config.toml
num_hidden_layers = 26
hidden_size = 192
num_attention_heads = 3
num_key_value_heads = 3
head_dim = 64
intermediate_size = 768
vocab_size = 4096
hidden_act = "tanh_gelu"
norm = "layernorm"
norm_place = "pre"
norm_eps = 1e-06
positions = "learned"
qk_norm = false
attn_scale = 0.125
bias = "all"
tie_word_embeddings = true
parallel_block = false
init = "normal"
init_std_qkv = 0.0573
init_std_o = 0.0
init_std_up = 0.0573
init_std_down = 0.0
optimizer = "adam_variant"
learning_rate = 0.00193
lr_mult_qkv = 0.4
lr_mult_o = 1.01
beta1 = 0.9
lr_head = 0.00804
max_grad_norm = 2.0
warmup_steps = 314
schedule = "wsd"
decay_fraction = 0.891
decay_shape = "linear"
final_lr_fraction = 0.1
batch_tokens = 65536
max_seq_len = 1024
doc_mask = true
train_tokens = 448700000
max_steps = 6847
dataset = "wikipedia_en"
MLP neurons of a small language model. Each row is named by its layer, matrix (up: input weights; down: output weights) and neuron, and shows model dimensions 0-191. Each number is 500 + 50 x the weight over its row's rms, rounded and kept within 0 to 999. Numbers have three digits each.
After each neuron's rows, "fires before" lists the tokens most often just after its 100 highest values on Wikipedia text that the model never trained on.

L15.up561:519555478517559558514607541523480504467450510452447510427606401438451497494583509490527425466474503479530497430483645559549530465483427519510475441502588539476494471562511446408520507434520433572547529519545513504512442409504431518494548478537528437551566469507441539488584548478441481518533512425494537524482533611418511560462509470493460527521534611437490422541491454594469493466511513510494506447461458443559486494478392562496517527512339583535554448525425509561539426515505484436530557504474483442414490571561437502563421474499569544475577443487492537394587482561461461476
L15.down561:524485503523469537527566520466430541486512464556565524527440499495517506487499517589500404564513461487557460546549580524481479493499483554528467500512512518536349477418497591570485509454506476476414496470455500547580499495561573477420490542430483531442326514585529468538447495538518471458439507481516415490565548536481512412444474440528579413463412428546513523506591451472616519503538573532454551419556511425442452534417478575577489533422565595536552579552523453494461541439456483541507491555501567508447481490478563573435502512485512558479497385517522462559403454501447555541
fires before: "0", "9", "8", "1", "7"

L23.up312:568517427451501423489483534537504425534473508455592527521534458483489430568516516521493527494505511471516423532438523462510515510575508378550405505531576546577538536542550497599539492433541577549538483570404433437499544465561518518532587439497409402532473481497612531546583472577528475564452515455529580501591473472434486472504574411537487554455529527483474444486573407439600598492413475547562491513470522567551569494456538525537516479576462537498482490467495472455481485377511469492463455485487446479524448472506481394545555499440519532634473546459488444535570514470483394502
L23.down312:540532407505451501533486449463534456527514470460547480572547496516528520521498519467435499435575551531489531561505486489541543462503569540480473521489565517512469488493565538530515529563512539536537461558418527512409457509443563541483515486492448417480516377471520420415516485587461585484524419398476484552448526476460504463515550492493541455553459439422369442522502522515480486434508485435596539499679524528500542494477405517421512384539510523559553531508423536561418591454500496529545436500427570573462414456375508511419548434452534570515569504456543577528556557541504418522
fires before: "8", "6", "9", "4", "1", "7"

L23.up103:442548446476485471422516493444534395494554536486532564586510553524573503533400476483539550437538501479476478437481470572464503575494523434572511523499490549525453575483461535624502530542386462514578514516398526500561527461471517503469452516568464388493520523524436558537557361559556474572456524492479546472574586480525506580597460499383467564432551535423454479480540423570541500519465514521460513447490440479490519464528463510499388565599423585451480528449484545538512467487480488526543493513511434541601549491538470464556546545469431500506423560460488403574509480571483550422
L23.down103:522563522424505551578465485492566527447396475529498500565507513513498509589514489416493518420501500431507482529538568493483466492573574534529473531423533483595481457438511439549534550492552465491508615441530477455538439474529511493468559454472487508394449548481424479397498408512370489587402594515542559473505461465506560546529521521517533414535544454463565488471484523453501594437498514425511420455427436495551538527583598543399525505521465489527527494482436525463516436593499373560547414497552519463475639517556554567438500399531489558528476468517493480539424495484525518491
fires before: " in", " on", " by", " at", " to"

L15.up274:451465518431543458513472516529481515611567497565546435454519584494457504565447547432494557460452558451533457438412432530584508518399518520607471379562483454449486537502504517593437541591497488495575493526416457401523536518453522525537483435490424541429455510522537450456551486590468493494469479481571444547526555517519480567554509421569475461507378466520524602445483396505397502462567542599511451470460483485553481457496404581495430523553500561486463525489609461404520520485530435509514561612526460449538537480471522531511541549506490446451519476554539518562478488475571457525
L15.down274:583510573516532541542453489515524518552406520376452555519393532519436507542521462455485502515469434518536482466580525536506551541497504480495520468451714582505486512509438490464442521477532449537553492556532414467473457417543439439483502402532511499563559456512609495497535525511582399462411442492538468477485513575505441438497535481505491517491602458538458476521515499532393479523449488541478484492479410510504552465473473533540510471513445514502471616527483476526481408521539450507397451518489447516510601568533373531482607478471451546511476631496516518602480557443510562494
fires before: " the", " in", " a", " to", " on", " that"

L5.up512:583530433506532559540530498460497406471461354524523533496543402585556477545556559525418438604413503478476566382487550471544562520451544569442470450503504480416444542459483570500473567484562493475453480474528645418503467485533434462472556484483585474558498440508435509450528499527497480606588494472580427440588569521472511487538484556513504531491488524530478444461406432516479409482549556431484463454522467537524529502499497533444555493471442578411561448586420409555558530478514522461485526489503452557505508545510468598436415508535486506501446459502547519455501472424553450516
L5.down512:561413503481509448474541492521506495510505498504574527594451434511439417431516521538548577561476494470427491346430431450511564582530530540493550425547513432505440566527573547504470419539581537441486511503544569458555549608534562464469595478528507542537553471497466448522496457524481445445506478424554499462499477562578551500601477473549520584542568469513562572464472547399459578473476427435488623459446497489483458446536489471526502502513496464472506504487531596511551397396512461527510524493524389454537495465407470473538450544556464501510441491540532535394439510410500430554
fires before: "1", "2", " |", "0", "4"

L23.up137:591489516447492510422571544522462461525607506433542543471505532384492509467514576499459488427510518512498507489477546532567538531501496490479554465490498455448533500484485531511558460478545475522442470548448416487430552479571489594506491460578474489629427480478536571614585569486549464485476478406436596644483521580410549459437546426545484568534520598418423395463517493537550537547412477530522536518487448461511557478442506533542560510479419472500526449511454483440517465464496488464535450427533542564496437524505531473500401568398516486500541469504515424449590536567419415463
L23.down137:564458422554462555502483486464483500421478558531434486589573475523532511402505572467452472582521480574507419606462607580479530473437550580469496496411436524517466523491518517457591582469525635572531483484388487516495502486504541596421512470534569488469505418481581487476445417542485504433493568413537494527554590469443525560497570488465441473417486411471554465467447446540484489461543508485516436453517468580436533513473452513467457494524581498498491481538400440499417619472451550446553544581401558538503425422532519481502543551490508507509552511447475536516541459539542476487
fires before: "0", "8", ",", "7"

L23.up183:496434494410517501411541463454516546526516480560571526480515603508480565545427492461565537520574525484511543484490462579464560592522494484561578472564385487458459533576440491544475459539474454520479482553453471528577493452468448508549506475504484483550491505513520506510587386537484555558506450548504480432590444566388497512582431442504396476562489540617507603463404488451442418529615462503496499514476569393478515518624434580490519570549388610523528533486439505532501556412458504409525537556541475467545500468467502458503504436524504512508470494417481471436506512472501549505
L23.down183:538526544423535499522638516612485506490482512554511532484450443541517505562570473536484472531477459461564419503573506453544594510499528617502513443540534534453416481540504454498522426530495563483493496523489491528544417561543538445436505562486534512504458439394581536474530465539492454447540432489476483442485469614435608543421391465528508604525539489421508500483536509483591515479438494545416607514515394452407519512581578502381495468533459517547502489468526405505592518420379459503481482463579508450556433491498502465481417474468539539476515522483530507412549490555461457528
fires before: " to", " ", " on", " in"

L11.up298:523401476523475576544490492463556423427421523447493587424562444463579475412604499559529480527520442482527472526518509455515579495500570460574490459447550447486525340431444545523444532449555474541484553551490479507524452458542441479488493496553525448522505446506502508512532421549595508527434492504507494619473517596432511518445565501571472538432574562417493470471575386592490500456489468372556509475482497482554447544477481514489486521458404554510549524526488491613484490459455509471499508525493462536485466527442583505555501495495553557617528423530580447543634505455482485569
L11.down298:440410388455463527482529490482591422473454564475542503558614505462608429436559452504557482510486461470494534529486568490502490444445504467561475509381516543557423466434465556494494550481468496535459553481507497504551505484503561451436509599542549445528486397399491528475428440544550493446445547357476433586484516551516560502432522480487621581516520524492507492564547418516574500508457500517496586505483441441401478452460475573466501428494427538509484591524509514489520486409456585531476518566507579562518464560578582536497549411434563545494500464535571482508557504550528512529
fires before: "9", "0", "8", "5", "3"

L11.up578:528486358444581530435574436481501356489483483563492557463531435541504450476593497482468462525466492413514562515505524482544533417559513579540463519503454466516460528498578549556448593469576444522500479546562544472537490459509494478454522505515460433591524528457429424522475428562531494549509510458507474466613445507535505435500482529452529565524501508386473486537531497496540426523548628425368478468440465394475494506493557520523484597469389548478539541524510453501518555497551525426463554443499492585513533559469581605508529503469586504583529437465525504575539467465523452408
L11.down578:515409487514527583531421463451598436576520511496588509472490412464474449445522474453517528469549597559499503478480496454471511497514499505370512468489474534511445546471425531440548502474479487488433475618536506365488571548546427456599538560584437574467518506462474518457424495527493451464552479469569441528478420490503467437467450555493527515560469447546569517453526386510548512539412417585449417488491414480573505506537474473436519507546504458580460534531456542543479488463529524508550491551484480515550538501422587588535536459561516440512473638536596478415573561491459487422
fires before: "2", "1", "3", " |\n", " |", "0"

L17.up95:408472544525592509496495417502531526518530510445549451542506544464482449557510639497519534453420520506517395477360547588504484487525552497555501479567492529511585499438442550507491486496476503513467528539430529565535474484451465490498576504528526543486546526602552565502621449539435460521551589500477488464560448572532535488492482497518483452494520587558457528418451434433475521547434519535524504500447523489585573509507480533522537421486561499404408403426432475456509584485479503423536484578573561480450453459559514457549497488559462604404466459441452561451433567509402407537
L17.down95:446389499545556498551549509513544561507430416572517599456511507426521466490433474470464547523434507485442503518391550522567464469546519642527557508453460429515506529473501499451444485439528559478555512533485520578465497497562551504514409505566535438435596550519442513366468481471471419484506495498441526578560532479473494519455583493553487514402513578566385548506430494502430542617471489563464452485477491414548501523519534475639530526470414471521474426465480456568555553527479447540468547560497434580502555400493516488548512481414452435462537455489499579555492470520543459543
fires before: ":", "=", " |", "==="

L17.up590:568482500515539437497539528483504519459525451465533513398482447498504485480499514468537366455502519445544444448464539565557566628468420448522514515474536454542395547511451525455538556468578467485564600598459477449463487455482457436502611428503482430476534457526486537480532368574453468476567552514508492538580470520482495467471412541570490542549438554528516523444542450466476578483552551526505476548471424516572476523532477481577507521503433522511391385479513402446444592464426452500550472553431395549527511499553560568559535592481461460460560436582477527512449558477452487462
L17.down590:441472526570568542523565470487504484548488552482400505454524565547483452493535542531479512553551444502470480564428492423484478461572539392492482519494488531515457481506458442514436479489500450515457542426534500451604445503516470485590387450500485512464438481571476583590576497501613486465529455519475508438555457403476492508471441397419534448465575505559499515622518473553560555499489574464542435510498486469500476427447525477473464461455533435538673588460462489614497418583537537556410615490540557522500438502562486400498454520445474510533518564511419492513534533494542547454
fires before: "0", "1", "2", " |"

L17.up521:497568524468609466510566468433541515450378495496525528517535420495507429517488530520525430412430376514511467485519503519618453463472476446541526440538556395556489550508517484531502595511533549488573466433456544522525558415412543456473551507547510448416500459597461612553541482581532408518467590451526468415480529567519524511569470499598549467557518530436473496528534493399520393614479525506513406584484463458531495485508565501471555469547456507459487481528464502439516480516538470556529540547508473485562434410588480586548567530517499545489600477547515477499445533456548431494
L17.down521:481465600485463528574572543403567471475567554514470565392565523435431437481521417456453528619525531498476543473582473500492508514531492485531494487479495564353521484451414579538524545461487556549501532509487378568573562467523585502495497477426457491458532594533499564443481525444566567485543594489467472485451488462616490568426480437405517397437503544549472521534402415466492542488548505443438495558544547487487453522513510517514448503387560499535505445479504503531455505470420501603537438494388455509534580477574522442531515527486492512469511539434569512471527465522448524536
fires before: " |", " |\n", " %"

L17.up127:562508557461544513458466446488547562499534515616564573530419501485390432548425482492509459469390472516538466425493381492508564494385491417504498466505503497533458540510510510536417557573530432454462500458444529528510530467505513434488479500436470553530485464491466469537586436541442479492449591432588397441495490576495486524532520478540455598531445590480465488494542493516521483557445551606506454512499527427469511518518492482506542557612493532426539524521558451410482528580544483506529466516510474470524448430504500544537574485470535511691572519561408559485432464499544448613
L17.down127:508464504489434547526450530541462497434460475488463492429555453601518590482448509528434528489601585437421557532496565459481513536492469427483497593497410460463447523472526495524531526551509496476472406558519468433470500500542502516531481507462517445481550501562547542491411480533542477542520430479416470548476526446514434519442569456423393534639474575531484612562500462490483560419508549498499563494623553605560442504531593484488538526540562472532444461564498473546544450432593496533518469488464487418475572446548504437485515493531579489486489425376492346438497506576535518483
fires before: "==\n", " |", " ==\n", " |\n", "==\n\n", " "

L5.up328:609464402465517528609549457505576397455502466525556533502512521529491463528581469520485491579498524506444510428512511497537596545469469581489484544453496484543411448473536542450480600464487498448408517439549582476530507473523494480444501478608487535495502540446447547495421513519515459523493529511563433405505462497612501474473487574472486612462465571434489492471507415401607490512530525448365506453425471467443444549466577595527477514472394534504591504454494445528595522508577505445535479506524510507535511558446600517520539459462560548628430411476521503461526522526481455493
L5.down328:551570497527616466468485418458484430456552612498487495512573452439516525447493512505578480509466523510514516422466428478448497336477499517470539371467512517488560520476465557457497446503487518504482447501671494423502553512457489497509629505519545506560546450447494409514461484500525533531566526452522486538458471577435511527490433502465468459503538480517558511529558635464443487513473445459414520582474454476577537486555483504395480472480479532444485495501437590475514495472490484542493434579525444458578563495597461494544557468639493552441442583605522490470473556538464435537
fires before: "2", "1", "3", "4", "6"

L5.up89:556459472536499578462505457512577423442475513483554531529516449527474437491602507585464535586427461456456562529409559488528583485411537547525532471524572514484444458440534540560437562529572453526422551479515528427510501471473453462471537489538416469489472490462475547465493485516590487562481640481517534499541523455499429512563451569463475563472514571502513445523440452484532442473483530478319533442463442492477468504565513570466545480517424464472566425510499439535501484506554549490536565574537410576423547521446609608500526431482529536604496477482446429523496505496646493467
L5.down89:487547491489544439487469577444537536475494543562512536436492445490499451472505478515516538479522555537427548470447459515434498401504525568494459455391575485520472505629428443582504506463493479504465479479505465512396574556528472414547603568551469497451561436453503508486502487510429498488520490536484548465543501529459550398553527480719534504606501387570501532500466526509504546463452419507547502464467522467537429550604473484497484471549495492502481471515382541455517444507461501615454594523510512409526499441455498546525600472432488571544475431593570472515483459521493477603
fires before: " ", "1", "2"